Weights of a small GPT-style language model, trained from scratch on English Wikipedia: vocabulary 4096, no biases in attention or MLP.
MLP neurons of a small language model. Each row is named by its layer, matrix (down: output weights) and neuron, and shows model dimensions 0-159. Each number is 128 + 32 x the weight over its row's rms, rounded and kept within 0 to 255. Numbers have three digits each. A neuron's up and down rows have the sign that makes its largest values positive.
A block is one neuron, or neurons of one layer that tend to fire together. After each block is what it responds to, as a language model described it from the Wikipedia text at the highest values.

L3.down355:097119153115104116079140111138151166084110174135105165085133131144137076155120130074144129120130163073115138169147091175130183169152166105098090122137198169160114090174137099073107149099059159107153150157140133094141105070100180112103140193098086074117076115125092190103079149084159100113071120174138072104153132147082155084195167087114111098101102120165085133133090143177115169113132200157132139166109089127137154119125117175101145130126195171132128121134079130120160146101108156
Responds to: The second of two consecutive line breaks, the empty line ending a paragraph or table before a new section heading or paragraph, e.g. before ==Honours== or "On December 21".

L8.down14:147099171107134136100097116141159103062154118129158141149100154142131138142129076157120113104141134128162157116187160075134111120110126142151194117138065204081114131119145202137142144150183098141147097135208154136187110122072097140067119149058157124138145144138105164124134126118054107120137108110119150184141094135097140103077133104112128163128135127122119097144062141119089098081195100121119147134145173129076122133079110198114140134151117170163123113172202183159174132219124173
L8.down38:150116149132091133102143080123148162183121121147178081160164113163109081117138120151122196133134093137126140180117101172186144178080125122097111120084143128090141091133104159095177101120094126158169132067147145114136133151099109157161097080119141154165200106090164169123067100109087175100138134178143164150095130076141178125078140165122180136141172057134179140155146166109117098144155136076175171131094158165126101142111217137147101161186132072153137114197148097130132156135084153
L8.down63:095135176113178153121105168056121132168095124150106119071121133114128174105122116123094150124135116144116153093136063055123145171166125095079162098081123151151109140159096154185074132108178111095118120082059130073101130101174134145151088149120115094099169142156108094130156109140142158144140113132136142108165085190121111160082099152179129086125184128096192104166139123075171094197163150100051107123173142155113121136121143101143073106079126085189168113125142204143118148127138176
L8.down84:133059122146129147124132137105089154186114078172129125135123116115141150079166114110132126194048124154125078102108136079119076142094127175038070117172083121079127097146161132160149164085124088112097064145134060135141142140109134135152161148120114107192085118132154090159118111094095153092151118110167144138113072122119138128095114058144107071156144091056111112137134076129141086160181114100171078117071149132136081096102135189114077151138128091118123080141159160119176109104150102
L8.down222:095102136120120118089155011118102162108158057154084151109140117162112116086150088106169152145078171181123125103061114088192085149137140108161139124156163160123077172156138158164119101113103166120117124094158195109151168194136121178082160092130106132224148116121075133127148153086113162104126117141085111140137117149117203079120161089180117088149113139121122126162095135181133103140139166141103139099094131152106142110070190140121098109163115090154138177141128128102126192121141126
L8.down253:159168123057150111070182139141117117143151130118164093124164124118115079130104111112108166126176132149136145178108181118124162143062071090074145108134114153138168175108102145128148153137151040149107157116162154113140089124181088144117132088089120088120172151128067072136121098099173198122164165154107113135090069200136143146121123117107126175168092131115167172095122135121182150175156138177110121123134135144114066098180123149157114187071097094079158136127127084162137119081160190
L8.down371:113126081108141121191142093183155127158153135160143134136060111094142157173173117096154070161125114174131132132143159080067123135111137148116163113120195144125126122120114134136160147109098166080172098170083067122121130122082053174120193146114129109101065142185166157110145129159133129124174157144164106156152043064149193148149139132124135114081109188135124170126128091090137114082188159130161107181115090147092107060135110117144088098105119167082139139055147143115107124091130145
L8.down419:134172126153118134124095165119142166168189168180173058106106079126094161142116112136106161135115114133113110150132120151178176098144123112113084185088074121099130122143080125154084133097152071111088207094123107131157118083129150108166145134168145164117099157110077177159137118148151188132176146067118134124144168109187143124112057084168159108110169117151119109136095118186170095150130118115082059117197197156156119114108096166186136121168108116137123119145097120093184150101193139
Responds to: Tokens that end a subject phrase just before its verb, mostly relative pronouns after plural nouns (people who, blogs that, heat which), plus They and plural endings (villages, officers).

L6.down24:072136143112125140057093101102132141133186136150163090170101112161131094111156143085117117135095087089106107130094099058171068142140160138076075168132130119141104099142128153126132114150107134141104156140132135085159117118175132177134109152139078098144135119086158132116140088199135135090148152123133075109110091108193210130115121123158140088093131165110121091100053171094115180161111098125147092143106157091090187110133202155169167119108178104180174143095149142104110172201068089
L6.down82:127111122128137143197109133130117132141077139161114119115098142094122121112135128132188169084123102202131109042113138155150105087108184130120132090105145145131136158126086173127110121138140151130107167142157142140094120165153127131196070061145098130144088128125089143127173175078150080137160127169152162099128090173200113028104126105159191096154132123148143146139119196120155141134170016159123073091194088165110118125137146140175126116153118172170091103159103092109146153146104125
L6.down97:096071136129184097097123142109160071114080097145131112149163117108122096137206113128160158147078133159179139119105092138130132149190151165102135176202123108132105152131194122097161082164125159059089158076125172101167181146134111073157105099086079109134072089152133103076125135148096093105138116084128159156170127145120130119138174112134105142097106126112091095161132103145083075213159115123118076076102125105119159144133096194108098086155087098106139136126112178123054115142140161
L6.down272:157138134123073100083140119114112111099125149185190187097111183145134130090160144103110142066162150148120112068110133175087131132152109112126146122127205107106093089168155108160116151141043189078138178118185086107118158101133228162127106123099069150083147083096103194145102164176104142125111118134129117128131137137115137137175137155108084138123118130124137046155100088140115065128147096105098164126124120088146149085155134119091130174104135089110095107203185179141124140102112113
L6.down338:151116150133156094125078081173158209132144174152189181111099099081169139103114080135133134103120174114148141089143174134151154133198120088141106088137073183166163171098126107105156106194152137130076120103112092092119111181075214172117100083112103140102106114137154107131139147119105142140172170126147128149127187127106129059134118139058102112097071131115152197064128136146124114136123104166133084123111160140171132123197083116097155103173167103119139151135138158092171082137128114
L6.down353:117140157130098109138155098074075159147172129156182114136123125160128169125138140138098127111172090115164115148138088174119056144133194151120105069137151119163139133074202111095168132103123147123176070052153173103105116163113144159157058121145130171116207087151164152077104120171089060124154125177153141126079135181131164119170145116108119132117109144092154155116158131190125143151113178147124072070157123094114101074092165180161082105128138109107117147177135153152124161151094082
L6.down397:104158092099136107215115097187160049160140094107148130084113140129115151142184135135093146147160117128081130184122109162097159106196096145096165218125135110100091075191074103106125107176108100120200181114148165087144112165117114126141093122127153154111151135132176098100108140172116124135107173118104165114109139126072160140078177155213100171062094159106072113108125094154138137152113142139129127101125081092091141122116141151089079143073125109119119116103126094149095171137104092
L6.down422:079039152122150107105138134157162075088109135173145110103120142143162155124120092127121110104102096120106106159164164096099084164040127113122126103197070179191133091140128118192117163171092088135123180141164107099156130107161082134090134164121077115118123142186108080139169186152119102157058054181107153133132134150160101138204110112143112144119059193143126139117108084124136143100092084122160163137122159128142166121146155171099114106123135131158144111104124133103131133097206090
Responds to: Short consonant pieces at or near the start of a word that is split into several tokens, often after a line break, quote or prefix, e.g. con-g-regation, un-t-angling, S-eedman.

L3.down354:067099126128094135070112143145195166132094168186132094071123109122178163144158131158128187124138117132121074044133147101107146125119126091159150109173107174127130136199164154131181080097105104161062132094118168135147143114144080104107159110116129064147122113125181141149091070143133081123111122149082128179096175095118159125047160139122166078115162142142148115119145135085154119122175185063135128074132152117140122147133089161118141124060167114122115166175099101086172131065121136
Responds to: Final word-piece completing Spanish, Italian or Portuguese names and words, especially surnames in lists, such as Rodrígue-z, Queved-o, Piñ-a.

L3.down219:086124136146168115117153101140093111180151137110125088109097125163123067121182110122112155098123097191114138123061164050133125215169107144130136123145107120119105101133110132199184115026106116138017146132162107123102155148142117128158150125109174136149174137079158054161110123103117094099126073142064120104128125105117092088134184125167093142152118146152146173107138088096119170140188177150123094120104110146126151151086166167141076141168162122161084100126119149147130079142151120
Responds to: Final word-piece that completes a word split into several tokens, often an inflection, as in publis|hes, laun|ch, serv|ing, med|als.

L6.down1:160092160173119130105138068097102153135127090072135121091127121149147104095134119117134133140122167126139137104097136141117117209122082092085111111174176120090113082129071111130189083134103067186091147133155108175137087145116113096140159119138167139207217147198131106141142179143172144133155109163148147189086115159126103119127093108122150090169161146185145119154107102122190107097149211106169137102136171129113095151097142168180103082148111131150099151100101156099135184103192101
L6.down44:134140141132154213143147119165149126127155144143152180134146117078128142091094090147087113084148182081108107124070108131123183169156128166113088096128151134096194120147139161128108201128169146133139130141125158179134139113154146168051107197165207185163101146119162161168087138111176174069119092174129178117145106133111141127166069123098108123141159089121172125078194134130093110113139190102103099169153118125188170115123146139105159135150113087108181086131118161138161176145136166
L6.down147:126148151088069199143134112130015143089128143119110179184130153157137129117154077139150124144157115126102181132124137142147122102101155141080047129141178123148178179148111121113137060134090121126150100174186148124166132130049083117106122211110142127130119060085151141169149185143122120107123146094141112159118158111035105161109115119205105118108133081161167119206104133165107118101123144131110147147087121103129111144125106171119101108159148107087088125121172136086131170131154120
L6.down169:132182108124187126169121114180139143144108141116075111161108160129131068082130105157174147075162130114139088128040142113149104163146079177107129150090133148105123122169137147126163124136080122176133209177127202104173127144129128121107114145090140114150114099066102134171159162090126089134186141065179096084086123125136091119175142127154112109163099108074123097116132112127128139148155111128134100115076106073192176103082195080122076113138163137102117058153120164100171117091150087
L6.down299:106098105129152132119166126099109109103091163033205173124127144203186136120140126121068119117118129166139157136134116186128101144101117186184107159155114175101097166088100128132159184097165142110077179087061070135118103139175116058093118103163088121160174088078147132144171152122143123138125103168099133156099097110108115123190129116186110138151141143127091131154152118156119149157102148124176130120110107116080115104112134131083108130189168067180104164098137127170165065120151084
L6.down317:115115127089105134127117165097065179151083124136148129096154120105150088144048145132042119167081131189179155143085105104095095184153059150135193122160129142138176101075131132161103113109175119174128143189177113122128144126107096142127073132135153111207144114064153169136103107110090167089135150126104145111164127129128161094110117159083159162062135153130096173138126094142100127089080052093164120091099141095094141093114136117065150088107102084076095094128144144128126152109110141
L6.down371:113105071140097168111189170140140118096120110143143134177145159123057156082123111127171089152081146148140144120141135090063157149211119107104103123086135173142136092175214110137118115148163092179106133100122095127153130139153068151139184131087161063112147114162111070113156156194089144160141127134134113119163150122146137113104133178196096176128114076121099143171116059108131099136145105128170148168074143144153113134049144110161119126095176109113124074133150173097130185175158144
L6.down388:086093080124137119119187125100037141169034125130163117172142133128096165113151111074157125180084117197111175140119152118174150110085117103105129157186145191151128120132126165123176165050098168102139081119104098138118112143129084120100076073128100144220124059160106147105112192153118129093128099145111123121122140165096111148140138059135093143104139123147145138099189117144162112172092139152171117111138167144128106158088095170122134121114144123057107129098128129087111158127169089
Responds to: Word-final plural suffixes completing a split noun, such as s, es, ents, ions (texts, horses, patents), plus markdown table separator rows.

L6.down6:123090098174127177156142090091154025117110100185159093131104158152141198103122145126067160168097118142156153163099177154119084107126090172120126115125150152138117128080120127110106150092159150136163140076159214137187121122118087150083114135112108190110158149160138129113130143098111103102096137213137179107124161140129150078126163135160135076148098156081119173141131136155137120160117153097155169156140158074147156158054119119129103142100127086118116132117073106047142056090127083
L6.down19:138049149131132134174118075177160104111134153101185132126128123117116139157142154153076158132112162144127144100081113167123181141096165118108130090153135111133124070122131115131134160109137105082120105127103153142178153123181150173078098137180133090123145163102094148097085168147105117117100125126162066093173107100175074099126123119159074092151132163088124155133107124081163163149095185101120145146184114107129156113165134097101044129046173111083079196128147107072087118148147029
L6.down49:116130127135070133157146162070142101175073124127084143169101118179150108182154112168167128131161121175145087185152115086076170150122070143159121117172110129126150157212153135111189053126117104178121185140095074187129121164138110114128119111111177138173171101165156158164072125124108135130092090118173166197109159165155201147082121128149185145124162079096147134145151103103146187157123151207128124086085126105132093122110093136148143114129128092112077133116140127105130156134099130
L6.down123:175173198109072138158047206116140100071125181091142163091075064131119152111116077145144129136156137102098114145137123123128130125118083121146153165080073146124133083126128126168125124142121106109147085157135133146163107091156142108141149143161156144155100151157100132152116096107136036123124107153090190158147168192133086056143104136139148154162133123159094111150103170137152132189118149062157139181097155064153128086078125134171064140120122135190112128074171148151132118133095087
L6.down237:111115120092076089132101148113125151134152129188110111060116134123115115201124159118101180117155038148168103123154159098102158103091161104106122173103129159170194109141183159148137089109121090134101149109075126130157126102117136116086106109119119104109079149114088139122105072081106135065067071167073127131090106153169136150107124121089153100160172108155122167057162125120045116103164082081115162128100086084100114151167155129174103082091136126174168178145115085150141167094128146
L6.down357:096122116113119153101065156087133168103145065159110096147166137055160146104111147196090152124166148157136120141166106142127151169088084110168140108167089183149095135175069134083123139119143149073084128078143118146176103168162114087165191111136160123104102138069111140109116110109079132150185146134115136164166056134116165121063132107114089130136164103112092081178148173112095145106071086151094140175142182087157089123157038138172077130138150172093147150114113143133117128138136121
L6.down407:109116112098086127124072118144155156089174109164113160133142147136083186095139107119104169143149088167129125100081129158055199125122049174109114076181084136073141119113079095146144079088153113138123173115175097145131145112141148209158115189142111056131130115117086117129114132097152134091073167163124212125139153090136162134122195093143160155104104152139142135095157132118082076162155139145179119158112084101112143156164096121129123135128094105077092159098107058162165129097108142
L6.down409:091099143122125152120109119134086164120107058112192094137091133117083177167090098122101131132144129146120118117095152084126118152087098144153138068088126142094130101137116112168131103203073158133145127151165198136105069124093149095095140144170114138123149105081104078147090087153113146096182171084040152052097080155126156063054153096172157095061114142127147131155077115164122121116126178107131135145124123128135119175125156103148097179148124201158064069150147119119140147125120115
Responds to: Final vowel-ending word pieces completing Spanish, Italian or Portuguese names and words, such as Eduard-o, Plaz-a, Jos-é, Mar-ia.

L6.down13:101089144141128105153104144128151079122099099132119107116168137111103079137135143178200134187161136145140149129102103168143126144085163160059105116125141130142122119186193092113090112156148136109166105132137185142143172209138098108098110119104149161099147168131084165125132195133124186170174046086163166144171149119098109100171128053153168121118139146118078130200132174138168130138148175122129083134065115146130093075118142145065120179126132099171136120087146152143160135093201165
L6.down17:168119107150110060152139140115111142125147118181106150131154114091107164107140124106128104131085089080130105127114073085201099099073123087094129116087144136185151112143095198183137139136140125111084083115065123074108087115171135121125123166098114112121103057115031148110128054147120116168098122143162124145096074156099153121119124128110142144129139093179140064116094150094105056092127127163167155142160133135095158083103190180172157196159123150139150179065148103105149129113106147
L6.down35:137146162138077132138130133119106144074137103180152102110151106100138112081164048093133135106167120151200135116103171152166084127196150141097098154133120106129206136089112105111150113060122118111075152074124161070182063101196132096152105172140139157114128132085125168120124206150109091122134123119145148138130103113142156142132121157123110100192080072158172109123191098139129118163142117131099136147152116104154105114113128035081138112189124105129097106167163135144111087057115065
L6.down208:109135116128124109130152133141106151094154153147101112066140185135121051119152091071104150116196150090111114120112131120163191119142233097104141134164109160059150109105106181174124121162146128172151115097154063101156173106134173065117088168177149175132124123123101120140084109079155150140183108165166155092090054149124148116103086138095169151137151101182143124118117185174118143117108128168143166069098091098136129133099134134087147086159126174176085115132150118142103152083105075
L6.down270:154051139128106187132107131161166134144121151172135176131144099168114189131119071172114151131164108147162061144155177152157109151083054153165156145123196134116147113121106123102086070189128146144155122087112138146143167106133100122123168124105165119120065158064172103145142110123123146145122129129120148111139090110118164094138130057100123115143126175111113170118159122119129131125090145122128158148050102128122052193084113074208095145123110069110040085102095124112160171126156118
L6.down290:203071078129163181106127108071124140080125207157149147109161098107148105177177128139136134195158136147153130129136113121135111111123151163143154157117124186146183172136141120083100117164146153146132188159106097169101100083161117120148125188122131091116114140180123117115154126139051130049143128108155124100146094104141219103131209112156151118103148154089170121108143124150095140115093125120088143101183111125167116230075147131158173125099110118107099098165131135179166162107117123
L6.down349:174096181161097139095213139142120123158161098098142130086138114150085093084138134107071172121129111158127133188129113129153112120078168181152123113142120144170050161118138115115137180157162136135152143133097107108085088180175169136082100115166061070131173142111146146099175190107168149109138110157124168176137113116145107142162157136137130134134127171138112133079139083214114094118077145178155104091141105133116124186116113113104157132117132103147063136213099095102151174093142062
L6.down398:123156159116175145230186109178202056116117085115180180147093150142110063181191120169074178102156136127108100101131186109127118140086116092139143083184154112088136125149148100111153137143085106153182130075144150110138084168161134159145118119178172124116188085148103106126171176094130123155096133166169099091152087135122127122156146119152087117132158162124068071130114132132144139163114176124125181105137158126154115080093154120127142154100132075142131092123114119129161110098055117
Responds to: The second line break of a blank line between paragraphs or sections, right before a heading (==), The, In, or He.

L8.down106:188137064129196205125150105106130181103154144127157137151128148129102154080124119048100160105112142148116077086131122085132065082145196116094102090153157123130138132171145135159117170079145152112145155144097116144126089135117164138109195092101125147129125075076104109154133097135150146128133126124032114166210118116074096100156105124107112181117152128115132106106123150123043093091140130050139199138115081101152160109130092138151125111112057131101181124101101165111151115142136131
L8.down112:164134135085126128156130162128113086119137060149077101133101143105107181147115110126174131156139163121119098098168092101135101132107055162184123153124153116128166188121145164115127140141077109141080152157140138156153113151140155116134121125134137137189106079151121173116132118144107087074173144136098070132110152140127163126047120103126095117099182160156178137129147185156137067158149201098080157096126126176109130093134142198052138135124148088162123106200173163194037165131127091
L8.down123:194136117158173114155105134137126143098152177154113115205089143089108126178137130089108089153182158136156153108049143140177097108143177236145173120106137117174078162122092152169151146099112112048104130082142168175090090120127134119143115134124136183080137123202119112141147070125091109136170062162106099148099098150083135129164090154098097149150163129135115143066182135148138157170134090090085139189145148144106117130159128090092126115097161080114125097103120130179148118115115143
L8.down283:139073207152163100129106072122116110134178109073168124089108145117112107202128126126130112175165153111111064140101101123143092085164124118113131127196089070130161158126088108106156106094151153137130196183118149176082169156140106218103127140131117127122096150138154156149174081093100095160170092143174138131125146155109147187089173145139087147115189117137128193121147114132087102141144153052107159093160093128124163090190133139142098167084183177129149161133106113100134117171131147
L8.down298:182114163191102138146095119090107143142151106158127103111098228155170165129128094118173118143087051154168124130104075122074095095121185100140080169158109164163124116075129096164125146126109145171151099188136126107206143144128091153148087120119073163138054143165121131116169126138104167145127139116105173181089137114171185168059114151124162121122126153116120187123148155150151117103086168123109116107100163129184143133139079149150094088100166137157191118158161127126118132170189155
L8.down325:104097112169103144134151094112100148066125201145132131174119144104216135138153115118095149151161099108143101092111136079164141074132174126133149114161123130078122100173214098148147111062157118120110047120148140085117194166160122211123109069077131118099170079112079133139129173167080143181098075091172143090077133087103131095142125117101141181132104126077139091131121093128131151106141073159137103123102141100169131131094179116181116142135090154096106138128188098100131120141150120
L8.down364:126154159118070135159171101080137185141164121130150145164122134144111175106120147149151084154149125123141118090174168072103081149149127134096118134162113086142106093085164186140172119133135183117093081082181190196165193079168130186097181192124120108123128124124150114164148137148081121171108085157130137122083106160128115127105136068111163203114116143063106191161101090110147165128109092153143099105146134170163152137095132097080138106128076099071146113081136124110143147085121195
L8.down374:099163198168189089123121143101080105170155154135102159094140152111150124089092116150106152115080144154076153071125083180137215132180159106198126074093154100112150160185101128092157115083182155091117174130137102152069157139148133162186114154151150173102157145111101085165093101148107144138178116115144144109085077139158129119139072149139084141161223142115146147139108124115152108152108112096103087110198093112100145170147124142107133119154174144087160103110091140134120086122082137
Responds to: The "wh" piece of whom after "many/most/both of" (also whilst), plus auxiliaries has/have/had following a subject, e.g. "has been".

L8.down85:189107155118125082177189137157128130094130135119123135101143099185125138145131116122115119125133132142130110137115169089118094136132137178044071079147097173069202142116109121111153104179159115081126102092151138129103102149111162123093107132128072093085165153121149103116153149165218129182119130147123122126080036107075068128205098179132104120115120097071129122169141112134158146178159132117177131118146136095112146148130109124084208150128065137090202139155096148168137142143147091
L8.down140:135144070147139098127180094132099154201117139146112108125112163077155127124170107135117176201151145122145109100149115159197090175127165067087115157106083109062110099094137098128123128169088129150159109112083110144077101175163107139112110168133174093136155131186082074125142115121133147153122135131073041106132090124135191136168165120126137103104100117200080120100081089141110141093126148104148151132102142138142148132097156175157125108089103115157065129115147044141077165087100192
L8.down177:066117169109079149101099072124078140143106150133111087126107118090138110169107182115181159071160174155104116157077156167212097120109185137090124093147188160170115105144107181101157107179105099153154098135118102158111124173148151124171103121156152139111098099180118186148104153124088186135210134183152168149161082165172098130112103172152115131074132168138136173082085146163142057155148108187149127125152110133137161128154118116110108085136121087180139128166107163126123128132157166
L8.down190:112105137098173103119180153072131117151144119163043205125044075134099133111040081151201157155147126121110102137088119089162145092144150124090132117147154105177148123106141140081139165113103061136078103196161094113136163139152124167097090146115112142084049201135126101137099140147166107109146150122139106105113131134123179123168136076165094155140063086149161158122141093149137133173151134153145112126151129129185149145127112139103096133183143192114190154105133086138158122149153129
L8.down308:149114192152171146146094087122131128090131109143101127068146155119151121132116090133159137120132104076161182147077093135185142120133095110085159138076125207106115147135137171106144150128186146109150129133185175112108094149110155147115086122149169104097079137134096112098151206186134162138157105163150088098110107131110167110126144136184197075093255104077119108092135198112142124131085209143091121110100154116115120113137131140097132157128116125154089163172136094107160109104172124
L8.down341:122092150181112133137148092114169134075061098097129128126096118109120112119130117138127149061082144162168176076094120051130153087158181171133081217105122147169170124115093123119150097118154110129161127117104133163139133142121107134129191159089121068096167092139125130173100179056120151150130160136144082157125074094068105141108116146125123104139144130105138112165094148128128152157047143119163144081173155135136159174146128108061143136151127123112073130111136081109104205157095036
L8.down401:081125156166125172123162181176071177078099133094109175133106110130111144149159179104116135127157167158140131138170090179092124093092113075091105127172185170159111157168148133164129135131137074126135108148116130143170077158121114120103127103126128116111137200146124145079118197151137107108143118088139199107152145145115197132125150092159103098166212145107106068177106103173168146123171149180107106105117160174087110076167095171105201067136173141129077135133101142102130141170131118
L8.down433:153136068086147166093157124113097091053187079128068165148160102088142075088140152119087181109157096143115120145100115079116095113121120105103161137092140131143098149150129130142125124190142057149130125222128114182112082137133134114120110127075075081102093102116091155097086135139154142162200103137117150088113091115071185125119070129138141166179132137146181133067180057123127148113126142152089109152094145115131120161090149109099120158163128103115160105133195059138121111094126163
Responds to: The second newline of a blank line between Wikipedia paragraphs, sections or tables, often before headings like == Early life == or a sentence opening.